{
  "intermediate_size": 512,
  "norm_eps": 1e-05,
  "rope_theta": 60300.0,
  "qk_norm": false,
  "init_std_o": 0.0,
  "schedule": "wsd",
  "final_lr_fraction": 0.0
}
MLP neurons of a small language model. Each row is named by its layer, matrix (gate and up: input weights; down: output weights) and neuron, and shows model dimensions 0-255. Each number is 128 + 24 x the weight over its row's rms, rounded and kept within 0 to 255. Numbers have three digits each. A neuron's up and down rows have the sign that makes its largest values positive.
Before each neuron's rows, "fires after" lists the tokens most often just before its 100 highest values on Wikipedia text that the model never trained on; "fires before" lists the tokens most often just after its 100 highest values on Wikipedia text that the model never trained on.

fires after: "\n"
fires before: "=", "==", "===", "S", "A"
L9.gate399:117132144105155144078165137163125174118113116121137120172113149139131105117130124150154131121157103130109139162164113107161097120162105172137110132161115105116104146119129095144135143131129122116153126107099114085117106130130138126137173122121140134159138127128148142133138158102178137112124164092100126154089101177112133133166097140121184105094147125166112147111156104104138130117165149125136154154086171133142153109113134134132101116118099130094142106119140143119121104130152161125145125138150098144123166131123168113105107160114132115141133094124126113118113157143112165136214109107170109130151120127097165173078126101152091085145114136130084194191128121111075115135097132120110101135146121117126135085111115128161084112135108143128153118152144150101154065090158110
L9.up399:159129128101151119174144167133105152113156112169120115140116134121119130136142153168105104110136120174122135130132154115108099154130126117073153160093195124161141113121138135072120127121151074164170143119168126146148149116147136136113148104066137129124131116127139114133122111115122145119187104135133121064135154135144151114110117153111128140111119134126163141116102121165134176152146139157122106158138141121161137120133117173128098144116122175112110108134112126144134078104170099106108119141123142111096101147143116137093103111119146107144114144144104170118110082094164122143118149111081143130153096109161102112120125141142153181138146161085154113105112120146165136177173128126117114128116072150122109148102153076101185136102120123102098151120104139151116150178141094
L9.down399:130117133117120141159168125104100125156145140154105152114109151139133145134125171096136148101148106159122093157187116089156122122126104107111125091139131104158110144129124134138141161141118127138136166144104136106134132154130127119140146130134151128118153169109126167128116087162093130114143090169145144090124111119091168100142094133133090098117106103100116163133119139160141145109132158175145130125140099094159137157118117139145115149138090147108109082121132148179127145077163101138123089122144146076117120136197142121140099124132141087138081100138116174090125088119179159134160114137105158142152133111126054117161155127115143166191118133117139119163162122174140146155124108151167103153139122095122094100131131111106132116103160132128123176151112110162141126137102107

fires after: ".", " (", "\n"
fires before: "\n", "-"
L5.gate160:122145135142076171123132136119151163153128141112152181145123104140126086130123137098155110141106157083138120109138118124138148126117160117160139146154096111130129111141103120102151140143132126136126164085129155078114095189097137130146112139099171076157147105163095128113140109110142107132130103097168136179105140123132108148201134113152141132115127129152125119136136164146144108094128119160132155151146124136146124152126104108111109174139115124098141121135117089150142109093090133133075160097123127088156137108137142106121119120130090181085162140156141091162107118135116129073121104114137099107132164140162135137155107144096095135100133111134084092107150123124130165082117133167163112085081140146090123108135131198081124133100153123168116122120132142137133142125145110
L5.up160:125182140099110116149117137131198156135132134128178144124137155150132081150151127092136132154090103114133080104112122106087162154125109142144193126130106117111165142104111120126144112148149098113087169078124129081077124112135125099111121111132139068123140102141106126090132082154144121156132127110154125163096146094121083081121136101118110135108115135129141120098131172124145127107097092164120165143124132115085137124157161099134132154132148127115129145147147067133143117115121140164055119136137199145139138118118125101153135125113129124133173113155110149125139160137109159093100125130140110132127089082110120148146134092106125114142113121127118106139122122108129158109137102113121130145078138104121122128158122176095122100145137094171118187085117132128103137141131112
L5.down160:142149118111149124150091140133118129089145138137133120131138137152166093116150123128137139184145100152108136144136149188139132168139097128128163134121163137094167108105109080137148030098146086102135162138078156138120141100119134119136117123138121131136128125110118148102088134138111127143134139122115145071113114121143099104115120110078099144122129130087129101129114141158169155141165132175121108103133166123129125085145120115145153099096217174124144149146124130119129138150144129132110107168158177107131100124129141152105122107119149124133114110172106159126174144151148150126119155104118133155121115079109131152124093117133161119134146124112153138154124122152163155148132092109124088151117176126164131151158147127110158093140160144140105195129107133113110158157109155

fires after: " 19", " ", " 18", ".", "7", " (18"
fires before: " |", ",", ".", ")", "\n", "–"
L5.gate209:115136096120104144126136112120100109155126132126151122151116125132133130076103171147130162094110136093131120138135183133176108129152152095072125134152099122160148147164127161145095135104149096167086086086151048130121144119134103128118121159129138119118115113147136155096121123129114139151128121147125156138110164130120119152169114113115163105142095108130135131133120133151138103153132115122118124128119160144147128160139163128106130144115114122129117126108114135135149116154114154091140126095105141113119129091145116100125166162139117133087111182138099102146113122114139114090091114189148138142164158146134011151153124167128078143131158128124112127110118143138099093182110163122076136104112131140114127153147167138107173111147177131147117118158150117113148110156110092
L5.up209:143155119118143138161112141094131087175132136137148109163133130144110150084084168132103172126118139131069101105135121144122098171158107113131112156116161089121127131145118134166124099076145076166073085089145100152101134115135090133105122145118097123112098083120160135084126144119089155162108118151122150123136169126135106108121123161094114138172101123108125104113082126139117095144151107140097127139152140140093141130169162139105136137137149130146122159116151165130105080173101104082156127120096162136135104098130116130123133161122112128105115168118123143122124141141134136090090106150138132129143161139111103108167145150137110143125154114115134149123087124086142097160136130095094183131113139128157176142165161108133164120169138125132102120125147145108119126194118123
L5.down209:154122135143133100151102137148158122133128145127119130122144121124115141167134117075102100161144130146115142101146107120089147158108124150191133141125159131082115106116159115109165000140137144104147154151098191138111108125126167132098149126129119140111134131104136119167128133147130141091121125119136123114131122113156128111070155145115101141146156164118114112091084130103105156128133120130094164145149100157147128087132061098121150134162119129123153107138144128126095115132146091162109134157137128137140099149085141155135138143104135119168157105142152141088154150170119142157176160091116141143112128122117213101104119114120153121126130116153129120140143115110142134119144113119161138157117118114138110122114102124144118124133111136117129157128125128153100166131159155

fires after: "."
fires before: "\n"
L5.gate165:136104098112072158142153115121123151113126126100105126118110132089131125142116101154128102098074129140137163112109083106117181124115122112145159157136123117100170145151091195076123144142089114132125087146113128121105133121103125126122128089111114087155139149109135094120110127124126110128138158140156120143164143154167111146141110084119121111132125170127125142176131141124144142082142142151156088130089097154115098175142136092140101136105139125137165118124111088152125152084095159135140122089146095127122156119144142137140144146136093111096131117130193093133147097090141109108093078141151117126139098107135114119140141126068142129091136087130089082088119134136107115079116130167170149115083143124142160103166137105089098115116132129124154082139134130144113112109112156
L5.up165:167155117112118187122085120105157149156173137156176143083113119112122103177101132122165080095105160110086157128124122134120163120083134146140137167133148170130146097118143156127132145176103069137127136131109157117108131126109127091132143138133128097132107133092143162122127111132143134124139116117157113126156127120098103117140103123131111114165087149084114157114174131152153151127195121103163136110163092105104113114111119177150091124099167100153123131076120121127134163077124145150093100120139130118093164116185105099113130090127134116104120116141162144084140108099120118136081095124107094103137115098087119153144151120111120144097095124135096102103098131155127153111142124157131129132119108118152135134163149119086113098111136140135140160127134152184121113141133111
L5.down165:136141139106118118198113137094150108102120171111123110101144118116161143168082120122139112157105122166111105119149144144133142129098151161138141142080129126123117105135137101140118000164122134146143119123083136116114128082153110134108131127092099128153151133095178093137111112101106131122114144129122128141135122106161115115144092117132088131123078137102097109105140108153114153095117112163151129127110139145120131106198111162146122135139129126116129129146143169149088142121121125146107129160142140092093121128134140146123144125098107085100123150113160114082170129114122131156143119090098135110152114097085119121111161098116148151145132107126145094146150142160132117113120091116143147119104142193144124122103131131093129077103136117119109152095107151120146120146178170

fires after: " |", " 1", " 0", " F", " f"
fires before: " |", "low", "k"
L11.gate308:182111110138088077122141120178140123123153108072171110120104180172114120149107119097136141152134126135146132140137146113127153123111135114158131152109139137096171126105138150138097126126184109098106127136075107132149137123075100099117124165137112104082132138155090120167128132104135129137184154103147161134151095132111153100088128171180132108168112153117149144120164139142168150125082141157145143129171154145142132100139134156129135161150122083149134098126149091117130149171116182136095108124130151129061140119107133165128146129136158134111115113121104137146122150133122101144130169114133116155098142114127148150124139162122149103110112181122157124142098110124122125173130164143111090138116097109136121142154188116102161128118111109149115165124143089133156114130098147
L11.up308:100151148111134165167165119149122123083109162158148131103128082151087108156106175143126058122187123123084152160127122136103118115155146117169144105141180149156117091110159074102138138146127130136125100128148116114104149137154131166120119119097101072125132080122104128086139141120158115144103104172116107145109142131112095126116144122132179132147131093151094117146114177151095176162130119154153145140141101117075141142117135171125107148149140132157121143124136126096141134086104115111113163159140104103094123116168087122122106124166135182128117137142143058145119118100079139124136144122157137120084127111120136109113107099123144140099159147153130132121133169128115133127126086151118155146117095153123140153095156133124139112109140108115125128152124135117094142139165091
L11.down308:104111075120116153136095150160106129153150174129166105092123155142113128080132173168133138139140137128122146154122145161146121160120136126114164120127161127130112120164120103105120224119114120090112092168162157175148130170078130130147136106113091153126118105126140144132107138131113153126153138145132176126106144115102132115132155105139140145097149131150121157129160060161124117124103126114135134079131119179089106146084148135121148096121133117123118165122114156158162138116155118162122138137127136097144128137120112108125143128104160149126126154141100140147100114115097133088111168155119150128120094111128129106097134090120165110110120147130178103128106180148123087129132159106122155150102092140141163079137129161123167165114086133155125120123160158121071148113099103

fires after: " re", "ar", " b", "p", "s", "ur"
fires before: "ved", "ve", "in", "ce", "ke", "c"
L20.gate437:135122159162085147116136140148114155070118159182116139109104123130116126079139114118142140130131156109163114115117156102142161138168109115173167108135119122149133104135092125157141144178153085155123155124139129111120148103171120143086134145180147064103155141125142140107096087132134110178155104126170132122139119168133156133126135131112152166143119134126186154154112125123119144111162168149139073115135131126144116131133188156119106110104121103127111150139186087138155169133169128106162129137124116116115113132151105148158101104102090139162122124166146144144167123178158120120121152121119148126134116157140093172152159145143118138131135108152102126118099103132137101199116117142094118160104127151152129097106103126124109115125084125176156133119116129147158134141094127
L20.up437:098105140129072124110130110117147178159158112132121164117172155094092111150139113136129115126092096154120148078105123126089106155163129138148106133098127155130118125101116119159157127082121112137150098149114117173129094121134118141120108131100132120102144180090154127122115131147100134104108174143082108117144174121129174108132143137094123143134134174094139147099100152118133120178130199134114164116157128135168099126156145095132141139114153139124088146150141165098090102134104107091132124164136151103109114118140109123169127115099120131034121147117137094114118085152136103115185128142139124103133117147133101138125173150128126121132130173147135117167113136092123110140113140116104107143143126142134100164101144146100131169150108098078118149156149130133149108092139107
L20.down437:132144176100109123139154131112100164157146127172129115146074130128128128139144146114147140151100160077131140107132137153154144087122164148123134124173120127145109116097161117105112184135145120097170133103108140127115088099160133168111135154110103153131151076106165156144101123143112096133159130136153135141145095124132151106135149089139116125129138095075139155164128137146134162167142115121170125112121134115081132113133155095104126175125125131164131129164092118141160095111122145091108110127099161118128145140123158116133081128131133183160152136185130140128130084152159158118139150130123172149130147109140138158112133145105122094114111118094135134121157093157139167113098084147130117135133212146121165128129168116164162143096106171130089112114124128106157175143130115

fires after: "\n"
fires before: "=", "A", "==", "P", "S", "==="
L5.gate171:098115163127142127128124164103135179106105103097118141121114093128123117121147081159131120127103114145109137138124113108117152118123129152090188114112125118156163106137154103065096126153094202088147149143143140086157121109095152152120146088124140108144128127125130122130137112118144144137143104135137132126114139196106102146155129138087163113079119088130083114120131096121176139142143123171140139175070127121148104149076130073116093117151132140090115124116092128133121126146172105128095168111173163140141146130117124135148094180092126126120114144157116154133120135104159114119136117125106117122157159090176140129164108107151117106155133131119118140157094118114104145176159130149127130082132094145134083077118147107136098110141097142117153109164118125117109154139124118
L5.up171:159103127122156135132171151155093123133103121150141148119084137105132162171107128118128160124150115155098134163184068117147121102150133174110101082156147119157116166098144131109133134162142094142135117126164129153097129161120100111109128123122131148155138145119158164156130113132170148133139136140096147135126089081153191131083124130113131128170151118099159114116142128107131117133095110119099127108089146145123118150090133170092114100093107140136112089125163130161124125084103159139131121111140136099131094136136134128143153098109145116151080132096138106102129189117108170165136143123152101114120131097096110173089165142133111133102114141159103127172116173077142097173149130124117136122151144130147144140134080143136152072173146140109113099094143145123144107111140125
L5.down171:156115140126149133119129177154115141118124121116127148135136136101126148147097108089160144142105108171129088177134147050141135142113145137097115150158113107150140155140131098119126164164147162135134115124128128099094093124063099124135137137146170111163124122104114146131099111143166126115167127161113152101150121094091155097106121137134130118175141131091104128124137119130144120132126127139150128135078135104111148171078104148110097067151106149109128106126136125161136116107147112176063118072163155105156168138136126154185127126119118127126124127104131152092118140102162094137164148076097146137143115106159100169158148127115182151174138151105157142106108125121146171158111106160146131096118103139133120158158114111121140117135118130107115110179119091111138115111138107

fires after: "\n", "==", "===", " =="
fires before: "\n", "==", "In", "===", "H"
L9.gate178:100122129134073132146117060149137154172141160117120117087120151101147106129156112086160096133102111138146131108132164143115153157132152094138141105113122128122115095115146114173133117148102126091131118114154170107129100147114128094151171120104093129138094101135117131140090108148120139125141121134156111104119142141168137065120116114126129112124144151123126163148146163155117158138116092139139099152120114105091109123110106136112152142128091150131091156107134141122163150084132112129172146124160117139079144123121132128121122109151108137088134128154157169131166111151107062164095128118107078113144135097130108129086159164108144069173141123067134083072151105140135094124151133123153100156125107131110098066120145159143100097098143121151137130102097106160120113139123125
L9.up178:116156105090123153136098145133128147164134140131174125138090079119128123165167128120131127201106121163175094087142128117097159114176126111137130171115126128116142115155089085125156114145099105104088155135110116102144126103104112138153159090137124155151154157162117163129120136168133103076094130157135092157134160157105111153130104149096150126138108085095120154114134131083174133149128102131137140127102096087104132097134115118138145125135122141099132154107119122144141137096104126133095148095180099107132130098109097142158109133129117118077095122156108136116139111091090094144158059096085119108098153112098145115126126102130133104153148165141137150087126127112150121145127127112120163130126105150185109129091100109128161086160087128133128132147135149154129122124121122
L9.down178:138119116155096134149128109120120140126146135152118120118163135142128113123122118120127123106114115169159089142140162164142119144111128159138130108143126120128124131140151116174172038159085165091130097168100147109162115160121122119155135094114099104140120074116154113123137109187117157119095091132129106132091133139137146115115148136156133095127137166129136142145123093101125131148112118175112135130142130147134098140129132150171124134136098108165099111156119093130141171069159090114112153143088137124109138138157081119181149107116130146152124116107129103123083158148133102116125135108128109153156112062106160118133139132119109144091147108154118127132144159125160095092129093135172139150119141134104122118097143169145146084109152154205069140128140086166140145147116105

fires after: ".", "\n", " the"
fires before: "\n", "=", "en", "-", "=="
L5.gate49:110130107154121156112122098111129098111156131079120110118151113148132120101114103139148127113160202110135137125146112122111122146127091146140167098089136136129181152160088130100132150087114092106104139184119167089111110110107151140113183153161119078130095152154119108117137091183120152120136143125123116137107154144166120145140105115106140089133142125147086163161135150119106135119166100093171101150177154128101129125128155145066160126125169156136121118100125138159118106076119151107149139114132083113122123097135113133107116106089086118111136161108184128162125105148121146145095114143168151088119149140179121162143132136116134133087113106147090123117089097114153172097107142180151109125149140136144137127133108120097112109116122123130149121115134165138119140133135109
L5.up49:161106161111087121120128152135124139152139131145075088124143083107144162144134113143141119119097116131161151131113141107116148136087136149135114106123127143107112149131135124089136145161134128120117159130135131136155108119118134157091122165109108077166139135102091131088142105108095099121118098122186111137094119074134134132144125161130084150175121148146140109113086156145097138106142121141056139100150126143097154121130124143100081148111115103145144136175083108098132169132153132089141142103086132125102137138172132112069144081188126123116093111108102086133132137114118121128119112158166148107173143125101132154135207150103152110096137132143098064114130140121106136072163147142171130134122119151115142143136144154135112122139148119098119130121106133148118106117126166
L5.down49:090121135100111121116146172144099110114121099146069120150107117105166146123148133123148144119133137169110110117129128145088145130112146134106098148103129136125137137118134176072179163155132117119151163075166124127130111097109112139096155137122131119148112137101102110127116133095081152112113108120128121149151102101155133117142110128090108116093117076127131132088121161126122125127184113167113083126123106100119137115116173066084125115137168117075139155112143110136094073114145138090133156124139124069117066118179131094099103122128098097107099131126122175119126113139121136174107131102128143107164142139147084110124172148145135124076114123130107064117104148138146176136123139125159113092151089159144135124104124135104118100157146128112111150121122138124119117135146149

fires after: " in", " 19", " 18", " 15"
fires before: ",", ".", " and", " to"
L12.gate28:112158098127115143085151138108109126131094115114104150116129107130151144101126085111121140116113118103128157128144087064124124132131095141124088134103096156116147145116143135137145165135100096134183120141124124127157102144123145138104167108106191137153163122121121127139147156144152133089152184103104093150114134076077116162104135117094165145077117102135096138157135094137185120160137132150131165142086114150139101148107077109105108160118131145134128119098060115175133121130103144133125155122157135142150133151136123097134072161095163134150112070149133156121123149128134108117130107128136154114151103137146121140105134104132129083111106162132132123114123155134078160129079108173104149144145109099088111155106130127094103105134151139153117123144168120124121120133183125
L12.up28:137143150127130151124157088098178096141068142114072114115136102142110146079127095122104118174117102134116122090146115110094062178144150152162100106115128140097158110092112147131136158088128095141109135177118140164121098147131157121085128110080173108135138108087147145118125173118153122088128132112081101134118121079140097159121129125101130151133100118112104113122102128082162119117147142150121140176112145171129160147169130093115110154137103155147076146136089113167137125156081128116146115148159129164130116142144134149135129118138137123132110106148146153134137140115100128118120139160148163092093090167128167111140144125126135132112136107137141111137099143091114146123104111123145165152136110081123142157150157098128111114132147103146123116100182166168127139140144146
L12.down28:115116107119153136153105078115151135138155147163158123118150135115132129139130129107143129177092172128150108090145123159131106114138169110140113119120163147081150116102108158109129082122125148135088111101133134172102104115117134148116106135131116169143115125137147115114103110096130139112139113107111128095160126182150085113098111160154132156144157138092124111105162120140064140147139075105111122156112111162107154151132102127139135120130137139153078141192182103089112132132125170151146095138136118109151152134058152163123168129156137141138124124119112145132181100139118109087102138134136144097130134142133141080131107138062121130120120106159109099188143083114142117112135158066148121114121135125149138095185141130144140126124101122113144172160094132130112138128099136

fires after: "\n"
fires before: "==", "===", "|", "=", "R"
L5.gate239:152120146102159161164137132151122155107132121168136104114113130128116133148158120121129158129151090157089145144115138134090114083138155142112083137117145119102167142091103105121157135110167107119138155114138156164135142085142121130107107110126103165169119094120143113118113088090171112135180107124091126068130137144159164105120105126121144095113136119134169156099133122120117186119111190136130122112106145125116162104151135109125091092094137107103084068180169136114125140105169169134101110183128113165131130153128147126113124143133149085168120115126121115132136089162117152187110126094127112083113118149109104134122117097172120133127130117141104122177128060155131126157166112124110118153150115120133096154111083150139140104130120125104108133127140129100114122151156113
L5.up239:118154176086120108139151114155088139126160135139148115160097130115155139126150142130143125134143105116119117164177122088125099101127140111081078111132115125161108140129157121106130142108137109145156132084182110144157094130155123156122160112119144149140154157139131128135110154118185122111185120120145151086095156142155203128124122131139118110133107125148156116151118136132150112145073163164131141110101143095137136102090123158144116131100125111099118113130143163139122109117163131160109119190133167116135126137146113130133148136107160134144080155113069142119096108105173164158126139123100159120134113120081097141099161113127116145154147173111125137149155122148083083132133157157124097126136129134123104155076151129116169141124098138149110154126117089107158072084139108
L5.down239:130125140106121173152128129109107125119120158131143102105132136114146118123120122100129143162151157116137081137157134121090114099189131135140147107116138103099155136138114097102167074109126140121145163104129150122137128112159121156119151134153114150151111114116130111086088121122168144146120080158118141075134138146148146098157100165146103085165144100134126132117130131130128169125139162168113193135121116103136136135134154109115088135092121127121100113132158139135112125081151143092088133194125122118099144149169179146111139113134128090193114112123109120098131066132136164194124149098100120100099145135119090087147160130152140132144134089144130159178151089194130132151139126119156099142143116100153109112080120135142112087131152084119120127117143134139121124157121140

fires after: "s", "ar", "cc", "up", " d", " to"
fires before: "v", "ad", "ve", "me", "ved", "ted"
L19.gate350:148126137144125148117118109121090172116127139140139111116113143121132097104116125119094139095109078141162112167165104129137104105112083063144122146111111131121095169111128158130130131128123116141120134167147119136124101140120090120138108154145151104115117115105080154142124089158152107114143174104153103141166099123164163170134124145108154142080114161132150135107104100126164122129137104140162144080141127132159124090125134110082136141096131153123158166131098087068126126079107116146116093117139188112113100098108147153102104104100115164137143138119170123096136156137138109117154136097151101103137118145098142101110151135120108179129134097090095157124120140141093151108123135144124101183142132163149102106115126195132114139126116130109153139157071125115119201127138137
L19.up350:112125115119111128088111081158145122135145105128148127126139154129129160147133160117094095134143120143127130149148154142142107165105164144149152107090124145123137146119158144101148119089162119127123182113152108089162091094164091116086122113102135118114138113152139116133156120130132107154118088144145102163160150126119081099134117117133150123141154150150155119136169131141127123114133095191078147142169157094098060157135133150161136116132101121124141124108087145171123132162116100123094163133143090144164115160149112136137098089141130141117114130126142141109087109181121157071123164149155142136153129130128160128118144102081138171082132106145169128166134087168170080119150129089103120112133099165149119111109131149137139138081103147109126132183142124122151149133109120
L19.down350:131162125125143107095185116137131105132108126140106129142133154110076109140131150171175106156144122105133133150173095090121126077127078124128144096143080093147140131105120128176142155164135095157170161128123101189113129106149139104127162138107145120108134091116135104121133128104147158153114153119155166142144141132125092148125152134120114162154102130115140105161152157136168133088138145128121150123157162145122142107118134118107131120145126143102119179139164125087125138128130110112098145111100156173088099113163105109127104125101121112164123070178136133119197130159152149133127099111120111079092129130137110131106165125078167104131111131134107136114111142166112105114112121138106155150099085093138097092126136109082136118140133131161086106121100110128147140168091157

fires after: "\n"
fires before: "=", "S", "-", "P", "==="
L7.gate483:128119111124114146090173160155125167097117095089130127123139137126125144129166126158122125147094104151112131158120157146086145113157084118138166164100121118130159163124132140125172154133134166177138155164116129076129102116140141136101156103081188133160106118130129130148142145158173110109110142137087138161145105127107154140149103124101163068125134085136139091142131100111124132153157139144129118125098162133154153176129128097119114120114102160109111104121142137118148066136136127114135119135167091104127135155110161111139137126086151144136115133110151148115135140108114162136163154088089113116149106139165165143086118138153148107168138101146094156151110105118121121150118155166128131075110125134163098117148117134124130084142107096115145140194163135081105125131095081
L7.up483:172129115142122109114167144143081134128114111178162116127101169122123151102134138137120117150121092138140124178136145130127114106112118152104113085149122139111125142108162136060119116160138120115167129137097117083152077143124131168087112121075173135134129143151159095175121103119149117141169107117115121119141118097105148089136099155146124102159114113127152106105140130174146119136173076152139145112128157104214113154119140147138100112136085187144157110123126139111131126160166118118116101118141136102125129129137122113102106113135140127107100135118117166107111125104142151147157151108155128127142122152137125105115159157154151091165157157143110187126131129138125135151117165183162152091125112158106118118105114136136163119139119079151118159165152117097174113107107091
L7.down483:131108157115137155121161152127137142102122086134098140137168150102125133136133166139123138142134108150113092139127128158137112100153141100141143121129118111121116103113130134125171000128151129149155167146121106094106115125143132134112148099108145150153107152092116110152109118119141116130138115118111171106133126120140114106119093168136091110131138112114093098098118139142085108121167139127128150145114122098132172182141140126148108126151096160093130123142153166133110106132120106118107120139155141112102146159145151142123113118111128107139127077106157127109132114129125155158159141099096142058138143126142127114120130144155163128154114082101149136126141084162098167141127150120135146086136099126132121120134129088151142103089113126051101144182118108084101163130139132

fires after: "===", ":", "==", "====", "S"
fires before: "\n", "-", "The", "A", "In"
L5.gate433:132163113139130162129165115117150135123091133125127117150141158121127125128123138129121144126096145144126191119123136153118153108149164160156174136115132130120125142141059112145144127103106102149100093156158156098178107153094129126140123114149170166148099120138129125127125106084127153142136112134101116140096154111121117163134071134092161137131135136179138146136112102126132099121167122141157166136140145131126099139155139088125130139154092143159121105099140109145131123104098137138118137117178142134197143103122124148168108155073110172121143078127162117160168106125122146146084096127125118141115121109155134158114090150112163080148165099111104178131151150137135123056089147120125115110118105135086119114149153133117130138108155103127143068098130096168076118153125116
L5.up433:131085142149136164135124184143156144095110166109099157104112107121116167166106110140172132106168132122098114136140112148115136117140126129112133144105115088093123128104136157126129149165126113140185117124116129139129163119141146073112113087148095100095092110125145168161114160131136121118116187135150087143139139106139110116159186132121125150120089149135108141174124143150090125140161131158144136142087112146115141119135097082122125150084155161145108171081106100105127164119100153110125090138154101146117129152118124091126104130120166135099133164132154182120094118130126129119121116136185061114138116170118124099158177136135120119135158144141072123132114105147128154130150087150159140130117145122137102112133073123143106111154125164094152137131144109113109155105096151
L5.down433:146109133120142133129099134128100142086109123064125151132139103137130070120131092122156116119122140110118090174103110093089098095126141150080153106086133134083141175159080132134096172138126089110150098129096121115115112107160131128098153100160073135105124120115135094136102121148129154098113168118174136126149109160145143133164133116161115107155125138140116157133143138135113118151139141151121114136130109126129146119153117131126115144156132120166147144138109117153103102105124145104130157137114106068087121191097126138137151122165151156094080106117129097150108136088136122158167088077111123100153139115119144116118113105122146165137096179134161119141111070148148123115152125153121104083121134136153116097075120102116118107110091112146112153144116135124169135079132174

fires after: " 19", " the", ",", " 18"
fires before: ",", " season", " he"
L15.gate414:084114116097106131131106145146103167087155118146157182164132147110153135144145117112125165121121131118100126159150143087153090141103179090123109148177143102132142157107143160143134134145120118125142082138154098086126140137120178165132105108132114070133124138146107148142146130102139111119120134091143128146136090124112165164089119156170170108137150110151142149123159136131116129149163095149162099162091161157124140123126160099144137155149108178125122126099094097142132165127090099141143123144160125070135166139168131108139144155126115156092121109121113158141093124107157098137133106153154146149106122147097136138134129131088110114099126146093147134091181115174114120151110156106141142135143127124103139112119143164102152059102101130130129151138143075101160091144117138
L15.up414:116079136162095095170118157107138094112127124133146134103110138133129138147102133127111126119106101147088099128099128112163118159156129087118115118155142103145137164116156161068109122146114140146142131156098141088132187116096115152139118131139147102136104115121130103154147111104135141144123114086124141145153108158183123081118098109156152176131112179137122167116150143138144130146138068130118099150146134145141162122149147129152111154137091151146143096160099110128151135144126108104106111119139126136098161143141149154070114113145088085113120112111137132119146088072111110149093089136160121124123112145102115091159148107121105127114140106101114079104129115176140139177142165154146189127144130119089134135142135102128129068101095133095147120126171102151139146175105158
L15.down414:162098130149151145104154152158120120145100155095106107098110146133097138169160092102126108152155130166114195117122124099091126178118109138152067079139108111121142160099160110108118108110156162147147137150133137116119151160131096168144170104104130146150123093079110131096103135156108134148128124138103099144098070127156101055086112102124127172156168137092158109107151122158168135163141154129087118156142139108128142108130156130133127138084147152117126097171135118119142160138160113154130116137124097134109119172115111139108064100154088124122130132138126124141137104147146100134129130091155123099146147132155090083135111127111120145155131128093108159151111094118146138148124099119128156112099123143109133128128107112123124128117121087134112143138175132180115166140150118

fires after: " F", " f", " sign", " 1", " se", " 3"
fires before: " |", "th", "ous", "il", "mer", "ic"
L11.gate415:129126123130119111114136106121105146108140123113157161093117112125106124192135112081165113103122112111076147211120164081144164088095138107119163126136137154136095091112163124063128152161109132087105087119133100137106164170105124115157092111137101164116091167160107152100155124092130144151120122126117123100109094158140153128131136089139102109098136134116132099109142155121141153160085126164135131141162110133121099122129099130144101153122163124125126091139146098125175171137125127148124096155095128116123128144162108126153127105125120149115139138131089126154135146116118152157093132128114092145157133140158135143131158134120132116081112150136133150161110136138147126067125154143162105127124140111145084137128073158141100128076116163163146093134125148147149089084146154
L11.up415:065130090137138155112083064138099102116156149156131124124149126164090153128125133109114139099138118108144165133134154123168120117090122096098114120124141138111124134091116156140119123103148139107117134145100119146091099114157112095113120126127128150124102082172158139149150095111119136102118118106161133144110077144131136080138127151148146157123158085096123152110143137155150096159118084118111148133155132119103157146116122131140082124133089089125109070102114104073131137117107081102123064167120155112118099128092109112096108130123166138104143141116133155138123094094133086112164158136142091145130119106151140139128141153162124156122170106124144111188132109093134117107134107099140147120146141120111151161116153129103092092128097111117141152169104168101139183133147165
L11.down415:092113070126149131121067102134108068073175123128099128177155116155141107120154116097136125121127122126143111157109117139136115136153123150121119100131163163145121142107124167133127150088158098114088129109127133161088125155133085115095147134083122144134086125112143109129137121076132140117132125131122121180069096138108099175167109149141140120110112152121134175103065130159086094104108127120150143149118106094088180149136099146123145133103119137113150101110143127142099119150137162122121089137103130162091135141121136115080138170155157145133146129096132116179150128118139129120147107147107124142113141142107130083130134142113096132111107131148112121146100151137143105157170140085094166150124141137115124120128173137122115108141141116069171158152119114103160124143148167